Weights of a small transformer language model: MLP 1024 tanh GELU, learned positions.
MLP neurons of a small language model. Each row is named by its layer, matrix (down: output weights) and neuron, and shows model dimensions 160-255. Each number is 500 + 40 x the weight over its row's rms, rounded and kept within 0 to 999. Numbers have three digits each.
After each neuron's rows, "fires before" lists the tokens most often just after its 100 highest values on Wikipedia text that the model never trained on.

L4.down545:460487506481431478512498548478500495492483523583498471557554545545561504471558459548470525494475465547542392533469478529548465443502546475505505493521537492513396449512494586478478495520530409500493574442511507427485437554582473464535525540525436531489438477482478480508554509442526437524
fires before: " |", "\n", ".", "+", " 0", ";"

L5.down379:537509541484516516525530510472438517534488569441531481550518547576490484406475516468556451520519412486509423468472506432500480491499469537523563487488498527456428577522579526537437504485497520519493498484389524532482570484570519557553432540517551486490511579544473504504516529493457503446
fires before: " |", " were", "-", " of", " from"

L5.down377:537560480553496468444543491456469522521513459464511619551485495468455511538508453484572490414470518461478491433523499500566536448556484455453438425495538460554508560525425508490489520515475446512543469452429486485461540458402546504502497549481537482460495503498567606445474553478435543509
fires before: " |", "\n", ".", "-", " "

L4.down158:468540443533514445443541433414444498553437528587534475470587538545435402518505504548522565472494517523487466511480483547469528466531446476454493537536453526435481475449505527549506574547544514526443507506517482511530555503445526557512505488511512507524548509493499563494560497560408455501
fires before: "\n", " 0", " 2"

L5.down423:541525501529475461446507481498529540522450487556532482584511495524536456483513477409532549496517482525524496502486535536436549541487496591558549596441444484459482510504412556553447489536487481513546442565516509471524467500460512439495469500498435511512498518526492503448527489532538546516
fires before: " |", "|", "\n", " 0"

L4.down910:446601469463543469485507406528514500448507524524429499481560437491449493548499450472507526556569529506527500541472511403518524508472520453502426486474531471548488543538471425516556477484500453520477506481536503462524488500470492609480452446579435527521537585485487518453538512438537523462
fires before: "ter", "d", "er", "t", "ation", "ra"

L2.down901:596518528467533421471450541509484506531490508464512525485435477481499448480466466431455504457484513560379451521490537487496511499528469472557476518457524546555491529418544447526466533581541514557540596517525451500491548515468488547482544474480432505546530511536447472565509451513485550438
fires before: "\n", "it"

L2.down666:487407506541477434515452528518466451517456422529513421440577528512483597429419467513475585435451497475516538468512474472512573530468498491468438513510480464533448449507530465512509535468538407501532497455450461465484490561545456555493503568546537596434441476490462551478482524532505493534
fires before: "-", "\n", " The", " "

L4.down677:531503492478577464478501538466558484464599534508533450440489469509460552512497430488502616511526497540522494471484519575537447479463486486469543510486551601496465501478507514404518520523444533479519497466498460491472463494512460459493541482520547571517473518489506510520559504536566506454
fires before: " |", ",", " b", "\n", ")"

L5.down53:485551467456512525459474494534479481453565544524589452501485512476408507444511561555454443471523504489522471440532553485560525518526487498458478514455473580531506427555487487475507518483519516423522545497493525458491447501479413529446487435469481468515534488503509546538505526499453502525
fires before: " |", " Go", "at", "er", " "

L2.down911:500511455509472505463517456525478520635506597428498531564521481462529486503484524492469494494439537529467539522487496444480482525558462478483568556484505458575531472486500469505448472446433476464420530505477517531415536542584500504527498549442429523540549490484525561472458558491505434462
fires before: " 0", "\n", " ", " Go", " App", " P"

L4.down590:530536486429542550552465563437431513433429486518538490484553507505494495415546452488489523507537502439550520438443447439544454521438499483576487479471511494452558505537493525511511534516509516472464404494467436472526485490420523475420542463475511529507557512520495528571519453555493456606
fires before: "s", "ed", "ress", "da", "ive", "ation"

L5.down409:438508498435532442460527475554481527441501524522507439519491544453513518512595525449572483428546449523596506559486489474547404534535499425439530465502542462478503488540508490499486513517459446504499531477547524488584517467520426541530531482486513410526502454536472481531484463503485413512
fires before: " |", "s", "ul", "op", " "

L2.down649:525506511461477497523484497488513525567597473389452457436503498498486573494470511486448548480528508549472512404434432434519521506504472451597512504499526590502476459474473500502505558470447503508515493558479435543431504559511514569480472522464487492608413451519425426506421470519413476466
fires before: "|", "\n", "---|---|---|---|", " ", " |", "\""

L4.down0:510511514442525482488515424453553455527449499568500441486548510521477475465498507502485543562543442506452459524595499428488442473492495428510425499468468442555517485458455338517474500490453496501514522492555466523470509500520478491517512511437475442482492514524478453512438431413516502511
fires before: " |", "er", "ot", "to", "ian", "ul"

L5.down282:509453547498550475488570587462553457522479503479497479404487492471465458416471531525515516484504500603491489490435456528496459463516511459499488440536431496538459537501465505470424511550493440433491511548491450529548515510483508505459515445631538532580490457456486541459510462546484538429
fires before: " ", " 19", " District", " T", " Total", " every"

L2.down379:520524541481428516428502506478455604469458524519505512550577477520519539439515541503471450493481451457500502483570528524568465511543469551570553557485484432518566450519490489523542453593551514472490478476477543430537559543479457484507521537528469513480462521436481411480526533468540483531
fires before: " |", "\n", ":", " in", " "

L4.down309:451470462570529490472550515475503476498423409509505510523469504560474500515528505548522551514485494525485454459473483547489462510514562520521539520501435540552480532598494550421407566557485460594492474514472481506494505500513532547494494555561610520476497473543501493449498440558473480550
fires before: "\n", " ", " —", " 0"

L5.down339:482410510516482501518522592424548441525498539517515508493576505447484414406520558441460470474534504595520469502473489519471499517466485538455491565470474506472499547536540537478422473598447444545479490462562498488463513522438457455529471546689528509466513513490491518439456496536445477442
fires before: "%", " |", "es", " App", " ", " Go"

L4.down647:432462514486515496452517514502520496473465626505452516456482503535472525483519502445472463457482560505506464455518491576546457442494512417493427515485464510567444496462533539475589517537531514532507463498508543499618466485496487483489539430547485530369526549536558507416527525509491429459
fires before: " —", " ", "\n"

L2.down398:460442497414489493552493495561548527465487643486549490420531440543510445483512447486459516455512535448513624446490441539424544548445538502496535534503423508538528530502504495458504533491523516467531519549478501516504528514559428483411430465426505529475515556522551446470520476457572422432
fires before: " |", "s", "er"

L4.down914:494483446520480545473641490439516525424505490492454597579531508473480472531536497483472551511501554532437574520534457519556497558481505549455454575472490454473478577488418551476491466568517477542515506578521510537524531481519491492519541520479490495511465487441463519482560505528454450542
fires before: "\n", " |", " "

L5.down953:508490554504457468522497501565455512599458481506563540544541503464463502480614470496445469500414518515462509468473512519530486517542502530497432562459511460500481469463531514493479573477474457568523550528481480520425473459507470467489483500535516524553499534585387476510453511508500448528
fires before: "s", "it", "n", "g", "on", "ed"

L4.down774:576473469472467371532582519515505476516551537537506503480463515565497481550512533494546472539514465546508521524537496416580512540508440493511504490484461487478485442545529420483497471424471501461471595533522420451517529472519488510486458477444534505545533571446482515555466484487514485460
fires before: "ction", "a", "vision", "our", "er", "ment"